python train.py --norm="rmsnorm" --rope_theta=10000.0 --rope_fraction=1.0 --bias="none" --parallel_block=false --init_std_up=0.0257 --init_std_down=0.00293 --optimizer="muon_variant" --learning_rate=0.0139 --warmup_steps=200 --decay_fraction=1.0 --final_lr_fraction=0.1 --batch_tokens=65536 --train_tokens=429900000 --max_steps=6560
MLP neurons of a small language model. Each row is named by its layer, matrix (gate and up: input weights; down: output weights) and neuron, and shows model dimensions 112-207. Each number is 500 + 40 x the weight over its row's rms, rounded and kept within 0 to 999. Numbers have three digits each. A neuron's up and down rows have the sign that makes its largest values positive.
After each neuron's rows, "fires on" lists the tokens most often at its 100 highest values on Wikipedia text that the model never trained on.

L3.gate567:480484485422488512460533511496503544554504523439532518523500438527546454474509511531510444537504531508551527423581566483520561502449512394450484452502512502480559440493530460533535563487437497506448539499541513494521548488458513528514540463504477492523529483533521522498377465540556540566
L3.up567:487540518478548525527520474474480444517467573495477514502541479529519454551429581479563568509619468491544555515563527444481547457509508501582474518586530521463462514564485546558490490516591602532449440491520514478483409560449517565517522532531471470501449490482487467435552542487522507544
L3.down567:508519484553448488493448564478494474490487477536584558470553500483494424565526523542493458517485482476498515474581522497499493528431471521495482491563493458521549498503430467474486548503434517483509565525428518441437538509577548451486509492482528544562561484558505575517536474392563564521
fires on: "ton", "tim", "person", "erson", "us"

L3.gate285:443490575399430518504489489482520495499460520497536455522475504527485499518515538475446551553451440471496471533446447492479425458487541514515480531466420438480479514497528527482590475552518561533505566499487544467526475550501507462493536478540464464503465533487522524569507517499449551473
L3.up285:549484487501442418525549506562490493559517569503533484507548469417490523457470547531497497494520413480503539534449557485488530469547480482456490515411512404399491482496458464530487448459467503486536511486517499473496545470514525443450477473539552558542587477562464580432502507437529538521
L3.down285:474545513453494528497457536447558490466573435474458501504494492511566487505440500584477444504529557463459435526497492429405551486425502492449449453525451480548399442407485486519521437491462460477530469519459491430501491449528398531488527470405506530505514461509455550480475496493537554505
fires on: "st", "um", "stri", "ist ", "dro"

L8.gate37:513560475497540447495521603493524498468502473435499527486529543466472526427467503448526521465495551508509405558472457490530473455547499506430550529498492487505554477486534469525498464521535481416516505516484455489496392490481503500586510455506479569541494499511498480494457499525472454609
L8.up37:485450473476436492494507555554493467433477519534527472512556517588530536518553529510482574454485532518461560525496520488453552468520533435479533434505508548598446493433494518482478575538555456447528499502520524494480500557436492449516574506444492571510514571548562524507404532470492478445
L8.down37:410492526477540439530512543511398474475493439505419554503539493520529488520534577544533535546517465486497516409535455493574475491514519498505471430486532527547519499516525526480435537493537505480485470632545466502591523489574549520492515549530570459471495488481463512524539472442432487501
fires on: "enc", "anc", "’", "'", "is", "″"

L4.gate360:531442530477542496531430464538558492522528507452392433577484479509459492569535498570475554483433496470510544531472510523450546441500496528507476589514470486462514508505536543581508530443475505450429590437550417473540531465551474481442494516526463516495455414490457530432518469458490446518
L4.up360:501520454468556501564464531519548495488556535509554402510508508468570493506478576500447488463503523484492476546478496414551505449420479483464538498399442541513462491505539516514515549530507508497528521528536502512488512580542470471423448453584469547465472500523455491510532493458463470498
L4.down360:450549526504503476551459553521548438561576446512496478544483519534461473514546464556465538459430417456486497528530496525449538468569472475534498545474474519489499499473468520521490539537481519483480575459471576481505538494552492461485564491541443486428489477490528536503434492455524467492
fires on: "cour", "vol", "wor", "el", "Cour"

L6.gate522:453513533515497501485506496468517469506470523561516540504520588450525500514477516484512480511534500572459528470488536561456475475513503611560551496521451503545542479553451506515571482532586492496483518468520468559586514564508443534577425534533532570543474483482554525460503497506547505527
L6.up522:453492487480577510448531474453508423475420506451471521503510542466458460508544589527515489461546509511569544521481542492577483474535502552541458531521427516475531479477491506475578486478520560489504469490557506568423552533469514449578530493450455504446500506521472499438484513472539514471
L6.down522:460504484524523531561500482485455510485502528580538481478440436559513512523473470463420540465494470445483473461443501488540502537462539522481510498448492479529572462495461492514469551495509508504499526549431499466549476478537562433445595424481485515512525481508430425536517483477405535452
fires on: "ar", "with ", ". ", "u", "i", "With "

L11.gate186:443498488526504545541503576489520510487437508582463556492498461534520488481499524508577462477531513506502550537469527429524522509582493497535501421500454474547554518524546466584499460446538476446567464515479552493521449501383463512534560466539455574509515527494501482494559525487477463495
L11.up186:459391561482530475507443526501493546457542482539472529514438439468526449525517523506520527429511466564487597560491561509480478504550548455472519501427545584507562449473476540483497503490623527470556457497480497508503414511458498509490472478537492563471526563545536421547501465462483439516
L11.down186:564528458593455434544494470537555456402434496470480546521522586465496464463430552538543496459545585495470560484444498472534443472514425523478539511448529539424549496485525512475529498511476479474519466467469528559527500447464531505482491474501505484533438454477460472490484595455465538420
fires on: "'", "’", "of"

L6.gate327:486497520503484500479465459467561497583438440504549534443476480484469520511533448461571493452444520509511497508476516471510536484482441498511472485555460462467509484510483460562519463486486504498539505498583552608449524518471467476567434523512532504500508466476549470455551505523517564493
L6.up327:438504525509487535509459377526493503534482496480534503504581536442522452517533559507533513468536484496482500545528511563496497501543519519553504543502508488481480411492474435513531411506617524485498512504457491482520557520445506437459489456529526569488568511487515489510497489470467558468
L6.down327:563438510532416574489510470483582511487470458482492524494521496465503464471470442470461481476483461578497466438531488547518450489538511523519464531554490441478490434484524542500454488474512507376488447512506496554547558550529484453497537507515527462508489467505433524552533467495507546512
fires on: "par", "ul", "an", "u", "ar"

L10.gate143:562519491486595541455489417476610481553515490517527432515532497454554537494545464482501512487535520487508496548487511445503473462486477517554484523496480508423511567511514525461476481491493400493468556523514471488499516443464473511498456487425433509514528510517559522452529510535440503546
L10.up143:483499468454588527513464476488466507479561433438542486502448519457526512444582541525443432537505466466496520532539527480474553444516525525498514487537559507461501528506503467403511478527426467427477510467509553556481540543502536434483558545529531473500476472471591499519511563551492517537
L10.down143:521563492548457462486367501498454547412548456404502455451496494436534557529502497455479502530487520490459482496504459532537539490533475590491534466474469454429584572450509499536467480459523543500552507495438495481449505528474527442488499540480483532441595536504516519483511487513488580466
fires on: "rem", "who ", "you ", "players ", "man ", "g"

L4.gate91:549522508536527513489479453538520469464526562473482472533502546440454507431511541514510580513529585503432436472491462558434477515509541512529480539470476502461433479529479461520449450528506520447524498499540465536452492462496479582526460541513534483487511448482490461519521511526538446526
L4.up91:466507541502495478476569487442464534491514518450544534565516568493512531545534485498494448462607522426473538496452608490496430538538511477484463547495516485480481471567504484467423529567508533523459540491533524554476503451466476562511488493456511572509487474536460493510520542491593504475
L4.down91:508501479460565492498456421503509486585509526474512506495523521510457507454494462522487516535530479445529496532480449545446503526440563540529465472495508514445493416496457372562473486523495472512449482482453454495484545481461462476452525517431575541612585523602531497500547520524543445480
fires on: "she ", "it ", "they ", "Mer", "but ", "mer"

L8.gate147:565451484479492559547547564463483580485522551480541477520424469408479469491499564534493500486511558513599486484469515571534515438510469504455501495544494492513478380528455495457515572493602516530494507477474488532486511514503458555533553480436487564468518512545509529489434553499520475487
L8.up147:477572521464496516485581440478568522530487545469470464465525467499553496511459441508494515542551561562451437511534470456492441488492442438522502439520514525467525522540515496488527506571561426479565484437459524464524523465485570503452467498409537530495496494546486434507459488484457435473
L8.down147:508391488448546534498484551492434522504570540540488473536488502435487479469487523490420546453438529488522555493485505563511506507477472493448566621514553560502530457567542508523569492454544569530474503452487543451538493486449487522552509523529434522457532498531539592476464462504495478441
fires on: "pro", "Co", "co", "ach"

L12.gate37:448523450478500401441567476470448469562537553499527493509442486518482455484560509584470544530506485463494504546586482465544477528483517520540550510502537535505524514491474522433584469495533497450481493545529536510591445536474526514526502519488497523458471487509597516492523593461528464529
L12.up37:597518493537474437468540476468557455558529431562514464464483522543544468498526533497548511457519470525465468490437556459456452471423513496487513446541475500556536488449531558498557540544449503444498532537512489447495515532518479463477470512526496489459438633501537598503494546494554521509
L12.down37:514552488498469527438521409511531549506503549447513499459552465533437485488515556495530472535484516481453510497484498503472518488448463601517474527563509554486524505477456461556532457462456495490502489513464483424456335527514449440505507533589531523486512527488419536471540533456514476587
fires on: "F", "B", "R", "M", "rec", "St"

L6.gate285:449534457528484470493493472513522468492587384552438525480518517442502516494549533514504510449556470532517478506503584511522530531461487534503504496499546511488469477538466511558522405551457475535456544527477471525492418425470577462552462560453514474533595476511443483465530474493583551538
L6.up285:522530497536462451510580523484520529525529462523516516517499512508497430504553500449471512457564493527427479491465536408517487483496450546554472430433488459476519491468432499449516591440491526460516517532513515445457492562502534448510486530605479539505463542440468487554506485535440464550
L6.down285:478389500512462506469460624552443492474556448476459525460445471498486490531531479510458535555474459584490453560519523423581522499504499482477509571439473500437512465507494546511493527548444508529537492446429525444491478571425581473531464496457483494492529499482532450459485533497525549497
fires on: "fac", "e", "an", "am", "h"

L8.gate546:444427504550462534490514505470526558493520481451509589411497544568487496504547476460449551437482527424465482447518504535509541444525511553515462476491566443522461453549547533462537491520549500581434491455473531478506542441466424486532485497606475488522580497467399548513473509524557440573
L8.up546:562503524574491496506518550443525539585526510438450572558487431525458480532581561519479493546474578462507471416529460490515546474502503489496416467540490480515458501556515476452547471513511530510496539541451460424446567475524575505559531511552512541482538538521411493548506507501540490494
L8.down546:490500567503484501483518486514416534551467531474569535483509556588476512495498455469515509503517523540447528451517520532566526577539505450423512581492387541482502556489486421372477536452561499507458507445460535506499587515535535483460586490460454490526528524498529499498522549500524443546
fires on: "e", "on", "o", "es", "ell"

L3.gate229:499525487471496498578577452549531540474523473461532463494502563489514453473506493383541480468561547528507514550483474501548476499469521457569471498479506528492530394530487449514535472488561460604477522540468556461497467468538507506518479461478475465475549542452527455419490502492474535496
L3.up229:518489550444560568513547503506527576491503447414544509506491584472544426530458580410463525495533522526457470516516487519533530556483475482557488484556496492513514411493426445533515508578514518640488486509449500444468468465504535509473581526474477515484520462482498455503474550470449558460
L3.down229:460496585470506526534543529501456502488563567528528452429502539529525458539440505444524490519491436515537545498509460556577469543527511507445533480537553516521581457538484461534510594464640561542514529519414493511536417511474499518450527506552517467463511414519489515503453429478433536518
fires on: "co", "au", "Co", "Au", "su"

L2.gate56:520460513456488551514464450475514530479523539450522555466531465508499509452537530569457496544534464490432458511525514457480417511484580539470498593486423510519557540480465431494582508433511513498520519422457459567492523526490473478452544506506547403468497451480455534471495568533444597535
L2.up56:540481498391504554485544507522557544531500522487499540440464503541536509481471517554490535578505473489496473493492463482486527516526540491399442536575439427488542521517491471538593499493501487461495530452456510548513603438465530482566605507489600459451477465503462504451528584543556488532
L2.down56:480440545504467516444455530529455561502534552467501446496535492562523604497447511589490545531523467486495430536492480486403524460514520459462501603525449415503500439448465484477503503488500469473506486453464491560518552497508421449499496510489466482461570505525497513508423491550497497510
fires on: "st"

L3.gate500:538427541463456520532568449473394606469507398480552538463480448546497485440505532475465501543521472489505527511538511528504537617504475443532514473443516409525435514545502555468512556501523466553496481481495440498519418484434504556475549480617488474487433529588509585564473492458491509504
L3.up500:587548529501455509508519497534498512524515436552509586456505463529517617530545505557518520578488445528461406453596507564521495443447523533499457448507506429520502538512483549548475443524522522454513491485462527509469448503500537467529492538458509499458543502508448467487453487520471518555
L3.down500:552489445465461502518490470428458527528518553531458549522554404558514523542495451432500484494500517435408500539526449486460536464492534497464458511563545464515534474527492564522497451516469483540496498549456562539465532529513516504454530502484466456489603583528445601497474469503487513538
fires on: "o", "ap", "m", "e", "ed", "u"

L2.gate36:559560481492497482508453487486517486509513452456579500549476511496514453488463468471461523496475466441492512519492526498545514497524438528522453546490535488382515483573552460493517505515506573525510557443484504474602473539391495457481476480579459522492475490455532460517592500485444488497
L2.up36:540544448469532485501434520537484436568519429475530487567468497451456466465427524498487496468541487462451518536494500429532512504531461483529520530451543508409516505528545449474493516486548555468538512478476457500555495557475527472464506496602446516480455478484491555527601513463464483495
L2.down36:488563476447540457523453575522391445504492467470515430445497435452532436465441525474431501477522504499470456551519502534462586467516462554493521533495563451415526495509524487513510505474568528435516464464462485457511441566498478497443488487576494493495487502536502484491586528487452423560
fires on: "pos", "cour", "serv", "Com", "ris", "Cour"

L2.gate482:577474574529437509539586507447528573565516430457482512589534535475472489481463523459517469579579524511534426493518525518491483524558474486462491542489486447588522497543471472513496502502526469458537467489406488536425465487512541490488488538436497471543472526482493476523497536519541549478
L2.up482:577464513479485503529539499462546477560503437469485513595551547457503484523455495441507471574540468568594397514520462502559480534492497488470488502488476506548517488532467478481465545566493510475497525479446463549530536510518549452473486577454500489514494469462529432478484525511559540498
L2.down482:541514519449447532469500572475500591518467539481475471516530485472544485514433523519564476546522500530522475564493499497629493481525502476497490544563535463516553511543509478537508576516586500587514451454345434501544432496482521514490491575488536475507508490533531544510425495528476493480
fires on: "co", "Co", "A", "followed ", "general "

L8.gate520:506487431474500503515425442459486549523492556507505534502537456567541483551497437557462442431543447508487542537495489467556533426500539543521482526492474575539442526548578554431514436506551514580458376528528513538469487472460442509522546506428475515554485489539513435536483570472514457518
L8.up520:503433506488420478533481427432534563552531526444448554504524511524511555502457565555533495499490472531503462462500542412514491474524536407515468470450524534493545490539519517519525466579502493559477455489463532493492524481507470390517482480542447516511468555505545484518461483483540487460
L8.down520:562516489465549485546530445488537465522506482454411499491524511552483500536448441518504508480504509437466472543510452483510453464487485553426492581515483500574553495500532522501500442482384385475450513517482498423577433483513458496536508496520433458511576476476481505537417463476526472399
fires on: "St", "v"